python train.py --num_hidden_layers=13 --hidden_size=192 --num_attention_heads=3 --num_key_value_heads=3 --head_dim=64 --intermediate_size=768 --vocab_size=4859 --hidden_act="gelu" --norm="layernorm" --norm_place="pre" --norm_eps=1e-05 --positions="learned" --qk_norm=false --attn_scale=0.125 --bias="none" --tie_word_embeddings=true --parallel_block=false --init="trunc" --init_std_qkv=0.0397 --init_std_o=0.0492 --init_std_up=0.0568 --init_std_down=0.0568 --optimizer="muon_hyperball" --learning_rate=0.00521 --beta1=0.95 --weight_decay=0.0 --lr_head=0.00495 --max_grad_norm=1.0 --warmup_steps=200 --schedule="wsd" --decay_fraction=1.0 --decay_shape="pow" --final_lr_fraction=0.0 --batch_tokens=16384 --max_seq_len=512 --doc_mask=false --z_loss=1e-05 --train_tokens=156100000 --max_steps=9528 --dataset="wikipedia_en"
MLP neurons of a small language model. Each row is named by its layer, matrix (up: input weights) and neuron, and shows model dimensions 64-191. Each number is 50 + 10 x the weight over its row's rms, rounded and kept within 0 to 99.
After each neuron's rows, "fires on" lists the tokens most often at its 100 highest values on Wikipedia text that the model never trained on. A number after a token or word is its count.

L10.up710:33 53 57 47 57 43 36 46 52 51 81 53 42 54 56 55 43 37 59 54 61 55 45 55 42 53 40 40 43 54 58 50 39 70 60 46 48 46 52 58 65 49 45 42 49 46 53 35 58 55 61 31 42 63 48 68 42 47 41 28 64 25 43 72 58 44 61 57 29 45 63 47 48 44 47 51 55 37 37 57 48 62 50 33 42 45 46 37 60 41 54 46 32 48 46 48 44 52 58 62 78 67 47 55 57 41 66 67 59 54 40 40 38 61 35 40 60 51 30 64 43 60 58 46 32 61 58 52
fires on: " un" 24, " j" 16, "J" 13, "j" 10, " Jac" 7

L7.up59:58 46 42 35 48 56 49 45 55 59 37 58 46 38 31 46 43 52 36 38 45 35 42 60 43 60 49 71 34 69 62 58 48 64 35 63 35 44 56 64 38 50 64 52 48 48 49 44 39 47 53 68 33 70 39 60 31 36 66 50 47 38 53 50 45 57 61 60 42 39 66 69 40 53 50 41 59 56 43 46 58 52 53 54 42 50 45 51 49 43 37 57 59 45 53 45 66 47 41 45 37 53 58 53 39 49 81 55 63 53 54 56 58 44 37 47 59 41 43 46 35 50 48 57 52 40 41 42
fires on: " to" 16, "w" 14, " on" 10, " and" 9, " (" 9, "ick" 7

L6.up51:56 41 56 51 42 65 39 53 29 70 59 42 39 62 48 51 62 46 65 74 52 25 55 59 44 71 52 61 42 36 39 33 44 48 56 60 61 33 64 44 67 39 45 54 41 53 61 32 44 55 49 56 33 28 49 43 55 59 56 36 76 46 30 54 33 54 48 60 58 68 42 65 32 52 43 50 46 55 32 51 50 51 49 47 62 46 46 57 33 43 49 47 49 56 61 46 62 57 44 56 54 51 51 56 46 51 49 37 52 47 54 49 63 55 62 47 62 37 54 39 50 37 59 43 63 50 54 49
fires on: " the" 31, " first" 14, " s" 9, "th" 7, "00" 5, " b" 4

L10.up56:53 56 57 51 34 40 44 39 63 52 62 38 51 71 57 46 33 35 51 63 59 62 60 63 42 52 56 47 46 52 61 54 24 27 53 56 47 52 44 53 44 63 35 63 64 51 66 45 38 49 40 36 45 60 47 53 69 52 38 60 55 51 44 55 44 47 61 62 46 64 68 58 46 36 58 57 41 35 49 35 55 50 34 37 40 31 43 52 70 61 52 57 55 38 51 55 51 63 34 35 58 39 44 49 44 37 54 53 62 63 52 42 86 47 47 56 59 50 53 55 49 42 61 44 47 35 50 54
fires on: "," 27, " The" 26, " the" 7, " capt" 6, "." 5

L6.up517:56 48 69 43 50 48 35 38 46 40 34 52 53 42 48 52 45 35 39 40 38 55 58 61 37 46 33 49 54 58 49 39 53 50 35 53 42 61 61 53 49 54 50 49 54 56 49 40 29 66 55 35 36 44 56 44 43 49 62 32 53 54 41 55 69 43 45 40 63 50 54 45 50 37 48 26 61 68 47 54 56 57 33 53 45 34 61 63 42 45 51 47 54 46 41 41 34 43 49 39 53 50 65 54 64 50 42 46 34 69 71 56 46 60 46 50 35 53 59 40 61 46 49 54 40 48 40 62
fires on: "|" 23, " " 11, "born" 10, " (" 7, " born" 6, ")\n\n" 5

L10.up329:45 52 56 45 50 67 61 68 59 34 53 44 63 61 64 55 36 45 38 49 67 43 45 39 27 60 53 66 49 56 55 63 66 57 37 49 41 45 50 49 64 49 37 42 41 42 66 45 21 46 52 41 41 45 62 38 54 51 44 47 62 47 35 60 48 55 69 38 49 49 50 43 34 49 51 53 43 76 54 44 49 44 52 47 41 61 39 39 40 54 43 36 62 69 55 45 46 74 46 48 38 39 52 66 56 57 52 58 55 42 61 57 37 50 28 36 60 43 45 49 30 42 53 45 53 61 39 47
fires on: " p" 22, "p" 8, " (" 7, " inter" 5, " comp" 5, "\n" 5

L3.up137:46 56 58 44 41 56 54 58 59 49 56 57 42 38 68 47 51 45 57 55 59 44 55 65 50 44 52 46 45 68 61 78 68 59 71 67 42 54 52 51 48 51 55 53 51 31 67 46 33 61 42 41 54 54 40 37 62 40 57 49 36 42 42 42 52 40 51 51 59 41 46 54 39 48 62 35 55 31 31 32 36 55 44 51 55 39 45 70 57 38 59 35 48 46 68 69 49 52 48 45 47 55 48 41 60 41 56 32 52 57 45 41 55 25 41 46 56 45 55 52 75 55 39 37 54 45 47 39
fires on: " is" 33, "\n\n" 24, ")\n\n" 9, " Notes" 7, " Website" 5, " was" 4

L10.up611:70 49 51 49 45 54 40 50 75 46 34 60 39 49 33 48 48 44 57 31 47 54 66 59 48 59 57 58 49 53 68 28 44 51 42 52 45 59 39 47 33 58 58 46 57 54 63 57 36 47 68 67 39 52 43 48 62 28 55 44 44 31 50 42 60 45 46 52 42 37 41 42 55 25 49 36 59 58 51 55 61 34 46 61 55 35 64 55 64 44 57 61 51 60 54 53 45 52 54 48 39 52 37 50 49 50 62 46 36 52 58 43 54 53 60 56 47 71 57 45 49 38 45 58 57 55 44 41
fires on: " |" 67, "|" 27

L10.up755:45 67 50 41 45 44 48 42 55 48 54 61 44 56 52 73 57 58 46 46 47 66 58 39 47 60 58 34 45 59 53 52 52 56 57 35 54 38 58 51 44 61 57 23 50 45 75 54 65 49 46 48 48 47 47 41 53 62 36 45 50 55 44 32 39 54 56 45 26 50 49 39 49 37 25 57 45 57 34 47 43 55 55 73 54 59 46 64 44 44 59 55 40 48 40 53 39 50 52 40 29 44 65 51 41 43 68 45 62 54 55 66 53 48 51 43 50 40 35 33 45 63 40 50 59 34 43 44
fires on: " in" 17, " tr" 12, " inter" 10, " prot" 9, "Pro" 7, " during" 5

L6.up527:55 49 56 53 60 50 38 43 58 46 59 54 49 50 53 65 51 55 41 51 62 51 51 33 58 39 57 48 49 45 58 46 55 36 59 57 54 35 57 38 38 37 49 54 67 39 25 46 44 50 42 48 59 62 51 35 50 54 44 69 68 48 42 47 45 62 45 29 62 60 52 46 37 53 59 38 40 61 42 31 57 65 40 46 37 66 61 60 50 46 38 46 49 50 55 61 39 65 57 44 49 41 61 45 49 55 35 62 64 59 49 58 63 47 39 43 74 47 65 39 65 27 71 35 51 46 49 38
fires on: "et" 28, " and" 9, " |" 8, "ic" 7, " s" 7, "in" 6

L6.up72:65 69 48 50 33 39 61 46 53 41 45 46 26 44 62 51 46 45 44 41 59 37 42 51 49 38 43 60 55 43 60 58 51 50 58 51 50 61 46 63 45 52 41 64 28 52 67 39 54 44 33 68 39 55 51 46 38 33 52 52 62 35 61 42 47 51 43 70 49 58 58 66 47 55 56 47 52 36 59 59 36 57 44 37 52 54 70 52 67 64 49 33 31 41 71 64 54 38 49 44 47 56 39 49 71 52 38 56 55 60 51 39 61 63 49 38 57 42 48 46 51 41 28 49 58 56 60 46
fires on: " the" 16, " of" 12, " is" 11, "ing" 9, " was" 6

L7.up265:54 46 46 54 54 52 51 41 47 38 64 55 54 62 60 52 47 37 42 60 55 68 39 61 54 53 63 39 52 54 49 65 54 49 36 57 61 40 54 39 53 48 38 64 54 42 53 55 61 51 32 71 53 52 41 57 36 37 48 46 54 60 43 39 56 47 38 51 53 49 65 56 55 43 40 48 44 51 42 58 47 57 46 50 54 44 31 68 60 32 49 60 58 47 48 38 48 60 64 40 48 47 37 31 52 51 59 71 56 29 50 59 50 41 57 50 64 48 56 36 53 24 54 34 41 39 25 59
fires on: "ab" 29, "b" 18, " born" 8, "c" 6, "ar" 6

L9.up673:56 61 26 43 49 57 53 51 37 51 60 46 37 65 45 51 58 27 60 59 49 42 59 68 41 55 41 43 55 60 46 42 36 46 43 62 60 54 57 46 49 50 68 59 56 54 36 35 63 37 45 55 62 48 41 46 43 44 44 48 59 45 31 44 50 58 36 75 49 55 48 67 52 49 53 45 52 49 50 40 51 63 38 52 48 43 60 34 60 54 71 40 57 55 43 39 50 66 64 46 50 70 48 35 49 34 47 54 63 55 57 34 52 40 44 33 78 61 42 63 45 44 65 60 35 36 71 53
fires on: "'" 15, "ian" 12, " Japanese" 10, "rian" 8, " his" 8, "'s" 5

L6.up546:46 70 57 41 58 66 61 49 54 48 59 38 49 60 50 41 69 65 49 60 47 46 53 53 54 65 44 53 46 60 37 49 61 53 65 38 50 42 56 37 36 49 52 40 36 46 62 53 60 51 72 50 41 62 61 37 53 50 57 57 64 43 50 53 57 65 65 36 46 38 44 49 52 42 52 56 42 54 41 56 50 43 42 57 47 68 29 42 26 57 53 42 43 63 47 28 52 60 35 52 30 52 46 57 31 48 47 44 55 59 41 42 55 45 56 36 32 39 65 45 31 34 47 70 53 48 24 53
fires on: " over" 22, " of" 17, " to" 8, " " 6, " under" 5, " in" 5

L10.up524:61 49 46 36 74 61 53 49 56 40 53 37 46 58 39 53 50 52 67 60 62 40 40 45 53 47 30 51 62 58 48 44 65 34 46 54 55 59 43 54 59 59 49 56 54 41 55 52 55 43 36 44 46 44 56 50 50 40 68 59 52 40 56 63 62 58 45 49 56 36 54 45 50 50 62 50 47 47 43 52 52 65 66 46 66 63 46 52 47 58 60 56 65 54 49 62 55 60 60 49 53 35 64 34 60 51 42 55 38 42 68 34 53 41 42 50 56 56 56 45 63 42 72 56 62 59 38 83
fires on: "." 18, "od" 10, "c" 8, " T" 7, "pl" 4, ".\n" 4

L9.up640:52 49 45 67 36 50 54 48 52 28 68 50 47 57 45 52 67 51 56 46 61 43 47 29 68 33 68 47 34 60 43 44 50 54 51 45 54 41 52 45 37 56 48 35 54 48 22 55 52 64 60 68 49 50 59 46 52 54 53 58 48 52 42 49 56 45 31 42 56 57 63 53 42 49 50 49 47 69 60 39 54 64 50 53 41 59 57 36 65 62 54 46 31 19 38 53 48 38 60 41 65 45 68 44 61 54 54 59 42 38 51 50 46 29 48 77 42 58 76 62 56 48 46 45 52 43 53 40
fires on: "ic" 37, "i" 22, "in" 7, "ac" 5, " and" 4, "ores" 4

L5.up293:54 36 49 45 47 44 58 52 34 54 45 34 40 40 25 59 55 50 58 59 59 46 60 38 33 79 30 61 69 45 55 47 39 56 42 45 57 60 55 57 44 47 46 48 51 40 47 58 25 58 45 52 58 47 43 59 46 50 46 55 59 42 71 45 44 41 45 50 40 61 75 55 40 42 57 44 45 42 51 52 33 37 49 45 58 70 45 51 44 42 51 43 53 51 48 55 46 60 59 53 46 69 62 56 48 48 37 55 63 61 45 50 38 46 27 50 44 48 74 38 59 56 41 44 54 45 62 38
fires on: " " 40, " |" 15, "ad" 5

L5.up214:50 53 53 51 58 52 64 40 52 69 28 34 47 52 57 61 45 37 44 55 70 56 42 56 51 28 43 58 37 54 38 47 61 42 57 45 65 55 31 52 40 75 36 42 25 40 51 48 54 35 63 46 62 47 58 47 30 51 55 72 41 47 62 27 62 50 62 68 53 49 66 34 34 47 58 43 42 61 43 41 39 48 47 59 52 39 46 41 46 56 46 54 52 56 55 70 63 58 51 50 53 65 44 51 51 49 50 56 28 45 62 52 32 61 41 52 53 60 43 56 52 55 72 45 50 52 49 50
fires on: "c" 21, "-" 19, "ab" 6, "irc" 4

L5.up392:46 44 56 42 55 76 52 57 57 43 30 52 38 52 76 66 56 42 52 52 54 49 59 51 53 44 68 70 50 43 47 47 49 58 67 68 47 40 46 33 56 43 36 48 44 51 49 50 51 59 57 49 39 53 64 49 26 55 68 50 52 38 60 53 48 54 61 38 58 40 47 56 18 52 32 60 50 42 52 42 42 41 52 55 63 45 43 43 58 46 28 42 43 55 44 34 46 64 46 71 59 40 62 39 45 51 54 62 43 37 30 40 55 39 67 57 49 40 44 45 43 48 54 67 35 41 31 49
fires on: " " 28, " to" 11, "os" 7, " s" 6, " o" 5, "|---|---|---|\n" 5

L7.up433:52 64 61 57 46 44 43 30 65 66 57 42 55 40 61 38 49 51 53 51 38 42 52 46 58 43 56 57 57 39 49 43 49 45 48 64 41 39 64 39 55 53 53 44 84 47 35 47 36 50 56 46 42 55 63 47 39 54 38 56 69 59 44 42 38 55 41 31 61 51 44 51 31 31 43 45 52 60 48 48 47 52 59 51 63 48 47 55 54 60 35 40 55 55 43 49 61 70 38 43 43 47 61 52 53 46 36 49 57 55 35 47 55 46 52 32 73 48 43 53 41 42 78 55 73 58 57 46
fires on: "s" 19, "0" 12, " m" 10, "1" 7, "m" 5, " h" 5

L9.up477:52 61 48 49 45 43 69 61 46 53 76 33 38 45 44 68 48 43 79 51 48 42 60 41 51 49 50 51 33 58 48 45 49 44 41 52 55 57 52 51 48 64 65 62 53 30 59 36 41 45 53 32 58 34 38 50 52 34 62 46 45 69 38 40 51 35 62 57 48 50 45 66 61 50 56 40 53 59 38 61 38 63 45 67 29 45 78 41 53 62 65 55 50 45 40 51 55 53 62 53 50 71 55 54 34 44 60 56 55 54 58 53 33 47 64 31 39 72 37 56 58 52 51 63 50 45 53 46
fires on: "i" 31, " Japanese" 15, " American" 8, "," 7, "ian" 6, "\n" 5

L5.up740:53 38 50 54 39 40 64 46 31 32 64 57 53 49 53 55 47 62 60 54 38 47 62 48 52 55 51 56 53 62 61 61 69 71 38 46 43 51 52 63 34 49 32 53 60 39 61 35 42 72 38 34 49 54 32 55 75 52 51 41 50 45 42 47 58 41 45 46 46 56 49 66 40 37 64 47 55 47 45 36 42 39 41 58 44 58 59 56 54 46 45 37 60 57 49 49 42 52 53 51 43 49 52 50 43 54 36 54 57 53 37 57 37 24 44 36 51 44 63 32 28 57 48 43 46 60 57 69
fires on: " |" 50, " " 10

L10.up693:50 64 43 56 25 42 41 56 58 48 59 56 44 48 61 52 62 54 64 53 58 52 57 45 51 39 51 32 37 44 67 50 72 51 49 57 38 44 32 69 35 60 29 42 58 52 40 44 53 67 33 69 56 36 36 35 48 37 46 41 67 43 48 42 29 42 64 41 54 28 31 48 56 62 41 45 55 47 75 58 53 42 53 58 58 48 39 39 44 56 59 40 35 65 43 30 57 51 66 62 38 57 34 62 56 59 42 60 64 53 40 41 61 52 41 43 36 61 33 45 45 49 53 56 44 62 54 58
fires on: ")\n" 21, "–" 13, "9" 12, "\n" 10, " " 8, " |\n" 7

L9.up579:49 38 67 23 66 51 36 60 56 48 40 39 44 57 32 56 66 41 58 55 61 65 67 47 40 70 58 41 46 47 60 45 32 53 36 48 68 30 54 44 53 58 39 44 32 53 54 61 39 58 62 46 48 58 39 16 30 48 43 63 63 55 50 46 42 52 55 55 55 46 67 55 45 64 44 54 43 59 56 54 44 19 51 68 58 44 55 44 49 48 44 45 60 52 61 55 57 42 59 54 57 58 51 35 59 53 49 52 65 72 52 55 55 50 44 50 52 56 36 49 59 41 58 54 62 63 45 53
fires on: " |" 36, " and" 11, " York" 8, "or" 7, "al" 6, ";" 4

L6.up659:33 52 53 66 49 44 47 50 74 41 57 51 42 50 22 45 66 67 61 43 69 68 58 38 44 40 47 65 45 49 38 33 42 30 42 49 48 50 43 45 52 52 46 51 57 53 52 58 46 50 53 44 53 42 63 32 37 60 44 45 38 69 60 51 49 37 54 47 54 55 59 60 43 41 40 41 40 42 62 63 56 69 57 39 47 37 46 42 50 56 68 35 54 48 42 59 46 42 50 50 57 57 57 45 51 48 48 45 53 46 46 53 54 52 59 58 60 63 57 48 56 37 52 61 56 63 36 64
fires on: " and" 61, " or" 11, "m" 11, "f" 5, "\n\n" 5

L3.up728:61 54 29 30 45 50 53 70 49 58 78 42 43 57 43 51 38 35 57 64 44 50 54 57 41 58 58 60 40 46 43 39 64 53 45 43 69 58 58 60 40 47 36 55 42 50 51 58 49 64 49 43 41 47 45 55 53 48 52 66 45 58 75 40 54 43 38 51 44 50 49 60 32 56 59 35 58 65 48 58 47 33 54 48 63 36 62 63 48 60 45 47 45 49 52 56 42 69 49 42 31 54 58 57 49 67 48 55 60 51 60 71 47 42 51 43 22 64 66 41 45 50 39 58 39 50 58 51
fires on: "′" 17, " |" 17, "." 9, " ." 9, ":" 7

L10.up283:57 54 60 54 52 35 53 37 64 60 53 48 50 46 69 54 55 41 56 75 50 47 34 62 56 49 66 41 54 43 27 47 50 76 48 54 58 47 63 55 42 49 37 23 44 47 62 42 33 55 35 47 48 41 46 31 52 35 55 51 47 44 53 38 64 52 45 51 50 53 60 52 45 61 31 43 53 38 49 35 62 36 45 49 57 60 52 44 51 38 42 39 38 55 65 36 72 48 49 44 66 54 53 57 48 51 67 60 46 48 40 46 51 32 67 41 66 65 56 34 58 46 45 50 56 56 51 49
fires on: " P" 44, " p" 33

L5.up270:57 47 51 42 51 62 66 40 47 48 46 46 49 43 47 60 45 49 55 60 68 43 49 51 50 57 63 74 37 39 48 53 49 31 49 36 72 56 50 56 53 44 48 58 47 61 39 52 45 72 56 57 46 43 41 53 52 50 53 55 44 56 54 46 53 36 40 46 36 51 63 63 48 50 56 41 40 43 44 63 46 38 74 33 58 48 35 37 30 35 54 37 33 46 43 44 49 49 50 71 56 46 60 75 43 46 53 27 46 45 46 33 59 60 58 50 61 32 60 45 60 46 61 52 55 42 66 53
fires on: " as" 57, " " 7

L9.up347:66 58 44 63 32 49 46 77 52 52 51 41 39 51 58 43 46 38 42 56 62 49 37 66 56 62 30 24 49 57 55 71 61 53 49 46 25 55 65 56 43 44 47 33 51 53 53 64 51 55 38 47 57 52 46 43 43 54 44 39 55 35 49 46 51 68 50 55 48 48 44 47 40 65 48 51 40 87 41 38 55 44 57 41 46 41 59 49 50 36 52 38 36 71 55 48 57 60 40 63 22 37 47 61 61 48 55 61 50 68 47 42 53 40 46 30 45 33 57 55 41 50 57 58 41 62 49 58
fires on: "\n" 37, " '" 13, " (" 7, " ===\n" 4, ".\n\n" 4

L6.up219:55 46 30 37 56 65 67 51 57 60 40 41 34 35 62 66 54 53 50 55 55 32 27 54 45 33 54 49 51 65 39 59 47 42 34 38 62 40 64 45 53 55 64 33 53 62 38 55 58 52 69 58 42 62 56 29 50 47 64 38 57 56 47 42 48 48 49 56 40 33 66 44 44 65 64 50 54 53 40 50 49 37 67 54 64 53 52 48 49 52 53 40 44 59 61 46 43 69 48 55 54 49 60 37 33 50 67 66 38 48 46 30 38 58 45 45 33 46 48 26 53 56 57 58 35 62 48 47
fires on: "-" 14, "l" 12, "c" 9, ":" 8, " not" 8, "d" 6

L10.up574:25 52 45 38 45 44 50 47 72 51 54 50 40 64 48 67 47 50 60 69 47 61 45 53 43 47 52 40 48 57 46 55 48 57 39 49 50 40 45 47 59 54 55 48 50 42 36 64 49 60 61 35 28 41 65 46 70 41 48 25 56 40 46 51 51 28 60 52 41 54 49 45 46 80 44 40 40 41 42 55 30 42 56 36 48 44 65 54 59 70 52 51 56 55 60 36 48 55 41 52 63 59 42 32 44 33 40 48 58 57 45 33 40 65 60 44 64 59 59 58 38 40 52 50 50 39 58 52
fires on: " the" 27, " |" 16, " fin" 10, "l" 5, "lo" 5

L6.up410:63 39 69 24 56 60 61 45 55 55 51 41 55 64 30 50 41 49 65 66 42 60 32 41 42 57 44 43 62 57 40 46 58 46 56 56 40 44 24 49 46 55 41 40 56 33 47 58 43 58 57 70 48 44 65 51 56 52 47 36 44 50 52 58 71 49 48 43 62 54 39 37 50 63 56 56 58 43 61 43 67 43 41 41 60 39 57 77 44 63 53 72 49 35 45 24 50 55 42 43 36 58 49 62 43 40 47 68 50 69 57 44 53 37 54 28 46 57 43 59 44 37 61 45 57 54 65 58
fires on: "el" 18, " the" 14, "iam" 9, " his" 7, "l" 6, "d" 5

L9.up502:46 51 57 41 57 45 55 55 70 61 52 44 40 43 41 44 54 45 40 56 56 65 46 29 56 59 62 74 45 34 55 61 65 47 48 49 38 33 55 59 33 39 48 46 59 63 70 49 61 49 59 32 32 33 39 49 36 46 40 44 36 62 39 61 41 53 34 60 41 51 49 42 39 53 54 51 58 31 53 46 24 49 42 65 30 38 51 56 60 42 52 43 48 52 29 56 50 53 45 45 41 56 47 45 35 53 61 46 58 44 60 41 72 61 56 59 34 43 44 61 58 38 59 52 56 40 63 47
fires on: " E" 34, " m" 12, "M" 10, "E" 7, "-E" 5, " M" 5

L6.up549:43 67 52 33 48 51 55 26 64 29 61 51 52 44 55 45 48 35 53 51 46 36 48 38 52 40 32 49 53 54 60 49 54 58 51 39 42 41 56 41 40 54 62 35 50 57 53 53 36 68 48 53 44 54 56 40 66 49 56 50 54 46 50 53 57 65 55 46 38 45 56 38 65 26 75 47 49 45 60 66 54 46 40 34 50 37 70 46 65 51 72 50 53 25 58 54 55 54 64 51 64 83 31 59 48 52 36 47 55 55 62 57 66 59 41 56 36 36 45 53 47 56 52 59 57 61 51 35
fires on: " he" 41, " she" 19, " st" 9, " it" 5, "-" 4

L7.up475:47 72 43 51 30 66 51 44 58 47 57 53 42 43 46 34 44 64 55 53 49 38 46 46 57 55 64 77 40 39 55 39 44 46 49 47 62 55 63 58 38 47 37 40 54 42 45 32 41 49 61 49 67 39 71 49 28 46 50 57 32 49 49 54 50 43 54 48 70 58 57 56 46 40 54 48 43 49 42 45 55 54 53 53 47 44 41 45 33 38 61 62 53 57 60 40 57 64 40 76 39 64 53 50 44 46 44 60 51 48 34 56 54 61 49 52 62 61 38 44 56 47 53 40 47 55 45 60
fires on: "," 44, " and" 22, " of" 8, "f" 4

L7.up321:39 62 56 49 44 48 47 46 34 27 53 43 43 47 49 54 57 61 57 53 69 48 49 70 45 60 32 43 48 52 31 67 49 52 56 59 45 66 57 51 71 48 51 63 59 43 39 47 48 49 48 52 49 41 42 30 59 33 47 49 80 30 52 47 56 57 38 44 44 35 48 55 55 61 50 39 49 37 33 50 65 48 55 58 54 58 30 40 62 51 64 53 54 61 66 51 55 63 49 48 52 54 63 48 43 23 49 59 68 52 53 44 42 47 55 47 58 47 41 40 41 18 64 61 56 43 61 70
fires on: " |" 16, "-" 14, "lo" 9, "id" 8, " (" 6, "un" 5

L10.up314:49 50 44 29 48 57 47 42 42 49 70 49 43 49 56 47 60 39 64 40 46 66 54 37 48 53 57 53 42 65 48 50 35 53 43 63 39 56 47 28 53 46 63 65 62 35 61 47 59 56 70 38 38 58 43 43 37 60 55 50 34 56 32 49 51 42 36 56 44 52 43 58 58 48 57 48 63 48 52 38 54 46 28 59 39 40 59 53 56 51 43 37 49 64 50 60 45 51 64 41 53 62 44 46 56 50 52 49 45 41 53 53 43 50 65 35 31 47 63 80 62 51 61 46 47 65 61 55
fires on: "L" 24, " m" 13, "hem" 10, " |" 10, "M" 6

L5.up275:43 50 45 49 42 66 54 49 60 46 64 38 55 64 57 55 51 62 52 59 34 67 46 36 48 55 64 44 54 70 54 31 68 40 57 37 53 40 38 43 54 59 53 31 58 43 33 48 52 41 46 46 39 48 58 50 52 49 56 44 50 62 65 46 42 53 43 51 48 44 38 54 50 44 36 51 59 57 57 42 52 59 44 47 74 55 52 30 63 36 80 58 55 45 52 54 42 78 41 43 37 55 38 55 61 59 67 49 52 59 46 53 50 46 66 35 52 66 26 40 39 25 46 47 42 44 42 44
fires on: "r" 29, "ro" 15, "ol" 6, " Vol" 6, " Hol" 4, " instr" 4

L7.up31:34 56 69 53 75 69 51 39 54 57 64 44 45 64 49 59 44 54 42 55 52 50 52 61 55 39 68 31 56 42 35 48 68 53 39 52 46 35 49 58 53 43 51 60 58 55 35 59 55 64 49 53 70 44 56 48 48 59 61 37 53 55 24 59 53 27 43 24 49 61 61 59 43 33 39 39 50 44 39 61 35 42 51 47 58 50 58 38 41 31 41 59 41 57 49 45 50 51 53 58 49 50 54 41 59 59 48 48 42 51 36 35 54 34 34 41 59 60 41 44 59 55 45 50 47 52 54 49
fires on: " of" 15, " for" 15, " in" 14, " the" 13, ":" 10, "," 5

L5.up705:47 40 44 53 47 44 45 45 38 45 58 43 52 59 67 36 53 66 54 53 32 44 46 49 56 35 36 68 43 39 52 25 65 56 80 62 63 40 60 47 56 55 61 49 42 55 36 49 58 45 45 52 51 56 50 50 34 49 47 54 47 28 46 55 48 56 50 44 47 41 36 51 46 53 50 54 49 42 38 60 43 47 62 70 42 57 38 59 47 60 66 33 48 43 28 39 37 59 61 60 66 46 56 67 43 50 23 51 73 51 49 35 53 39 56 44 31 49 45 43 52 43 58 65 56 54 40 50
fires on: "." 13, "ul" 10, "ig" 10, "ur" 10, "l" 9, "omin" 5

L7.up115:57 36 49 37 51 48 47 63 36 52 54 37 46 38 52 46 43 64 67 49 47 47 44 38 55 58 35 46 48 46 56 39 31 36 49 50 25 45 61 62 54 61 39 50 53 22 39 52 35 60 56 52 40 39 36 40 56 46 55 43 40 66 59 37 59 38 40 56 74 69 50 54 50 31 46 28 33 31 60 70 43 51 38 50 63 45 57 40 55 44 76 60 49 55 47 45 46 30 55 45 38 55 63 55 51 60 56 33 63 51 56 53 50 39 46 61 47 43 52 55 48 44 50 38 59 71 60 43
fires on: "ad" 18, "b" 14, "u" 12, "p" 8, "v" 7, "ited" 5

L7.up0:54 66 43 50 51 48 39 41 43 43 36 41 43 55 57 56 36 54 40 51 56 32 71 48 39 59 62 40 41 52 61 58 42 60 57 53 41 47 34 55 62 58 51 58 56 34 37 51 48 46 60 54 55 50 51 46 51 48 57 61 58 39 43 30 60 62 32 47 43 45 46 49 63 46 47 51 40 51 42 45 75 61 50 51 60 52 52 50 41 43 41 54 37 36 57 57 47 66 45 46 63 48 52 60 64 44 43 46 40 60 47 52 43 63 50 35 62 47 74 47 72 38 55 35 39 57 59 63
fires on: "-" 18, " of" 17, " the" 12, " a" 8, " |" 4

L9.up633:50 51 57 52 50 56 41 43 54 56 70 50 43 49 52 49 54 41 56 46 42 45 41 51 33 48 33 38 49 44 44 50 46 45 53 61 57 36 50 63 42 42 50 37 40 47 67 49 35 54 46 31 55 58 52 53 66 34 23 51 39 26 43 75 44 42 34 45 44 47 48 54 47 27 48 46 49 64 43 40 62 57 49 40 37 30 48 46 68 37 57 50 43 51 50 53 66 42 48 64 50 34 56 34 54 44 35 46 36 51 59 57 59 61 48 50 65 59 45 40 37 40 55 39 58 60 62 65
fires on: "-" 28, "." 10, " the" 7, " dis" 5, " (" 5, "able" 4

L7.up300:44 64 52 51 43 46 49 41 50 43 40 53 28 46 56 48 59 46 41 43 48 44 48 44 43 40 49 60 34 49 47 69 52 32 31 48 39 43 53 66 54 67 53 46 45 61 59 68 49 52 45 67 42 51 59 53 29 51 43 44 37 43 48 66 44 38 40 62 41 53 60 42 41 54 54 31 56 48 51 57 55 52 63 41 64 46 50 61 41 50 51 63 40 42 27 62 49 45 56 34 50 48 32 50 41 66 76 38 60 61 50 50 57 48 68 58 50 35 57 40 57 57 57 49 50 48 72 47
fires on: "." 29, " and" 15, "ac" 7, " to" 6, "ra" 5

L5.up259:55 59 48 28 48 43 60 55 45 70 48 35 65 47 28 61 37 43 35 58 45 36 50 43 53 39 64 39 49 33 32 32 61 50 31 51 49 48 62 44 45 49 56 26 60 55 44 60 55 55 62 60 72 54 55 49 41 61 63 58 49 50 45 41 53 65 35 45 56 54 51 55 40 42 49 59 55 60 35 58 44 54 52 45 60 40 46 44 72 37 52 51 54 33 61 59 64 49 45 46 43 42 62 37 45 77 60 61 50 42 41 49 66 58 31 62 57 50 42 47 63 38 38 35 59 48 38 70
fires on: ":" 27, " to" 13, " be" 9, " for" 5, "ity" 4, "ics" 4

L9.up2:45 55 62 37 40 54 52 48 46 48 55 43 47 35 55 60 55 44 49 55 53 36 42 50 46 50 54 73 51 36 44 26 42 53 47 42 55 46 63 46 63 50 31 71 45 48 65 57 60 36 52 63 42 39 49 40 54 46 73 48 55 49 42 68 46 58 53 58 40 44 31 48 49 38 35 46 66 63 44 51 62 61 55 72 62 43 57 67 43 41 59 58 44 54 35 42 33 43 53 40 57 63 63 58 72 61 49 51 56 58 37 63 51 38 60 51 52 56 50 31 70 53 50 62 48 53 30 44
fires on: " S" 20, " s" 14, " al" 8, " high" 7, " b" 6

L5.up709:55 56 66 45 46 54 28 43 71 32 53 40 54 44 39 59 42 42 66 55 37 46 39 60 45 53 62 55 67 60 50 41 52 50 55 42 54 43 53 61 45 38 57 52 64 48 25 47 23 61 48 53 24 61 53 55 69 30 45 53 58 49 34 57 44 59 57 53 48 44 51 55 53 44 62 37 55 43 65 43 50 44 50 55 54 44 56 63 59 41 38 41 53 43 56 59 38 60 56 55 36 41 55 56 68 46 54 51 48 37 41 47 52 40 66 51 46 45 61 41 49 34 61 48 43 54 42 31
fires on: " that" 22, " |" 18, " cont" 6, " sit" 5, " pro" 5, "i" 5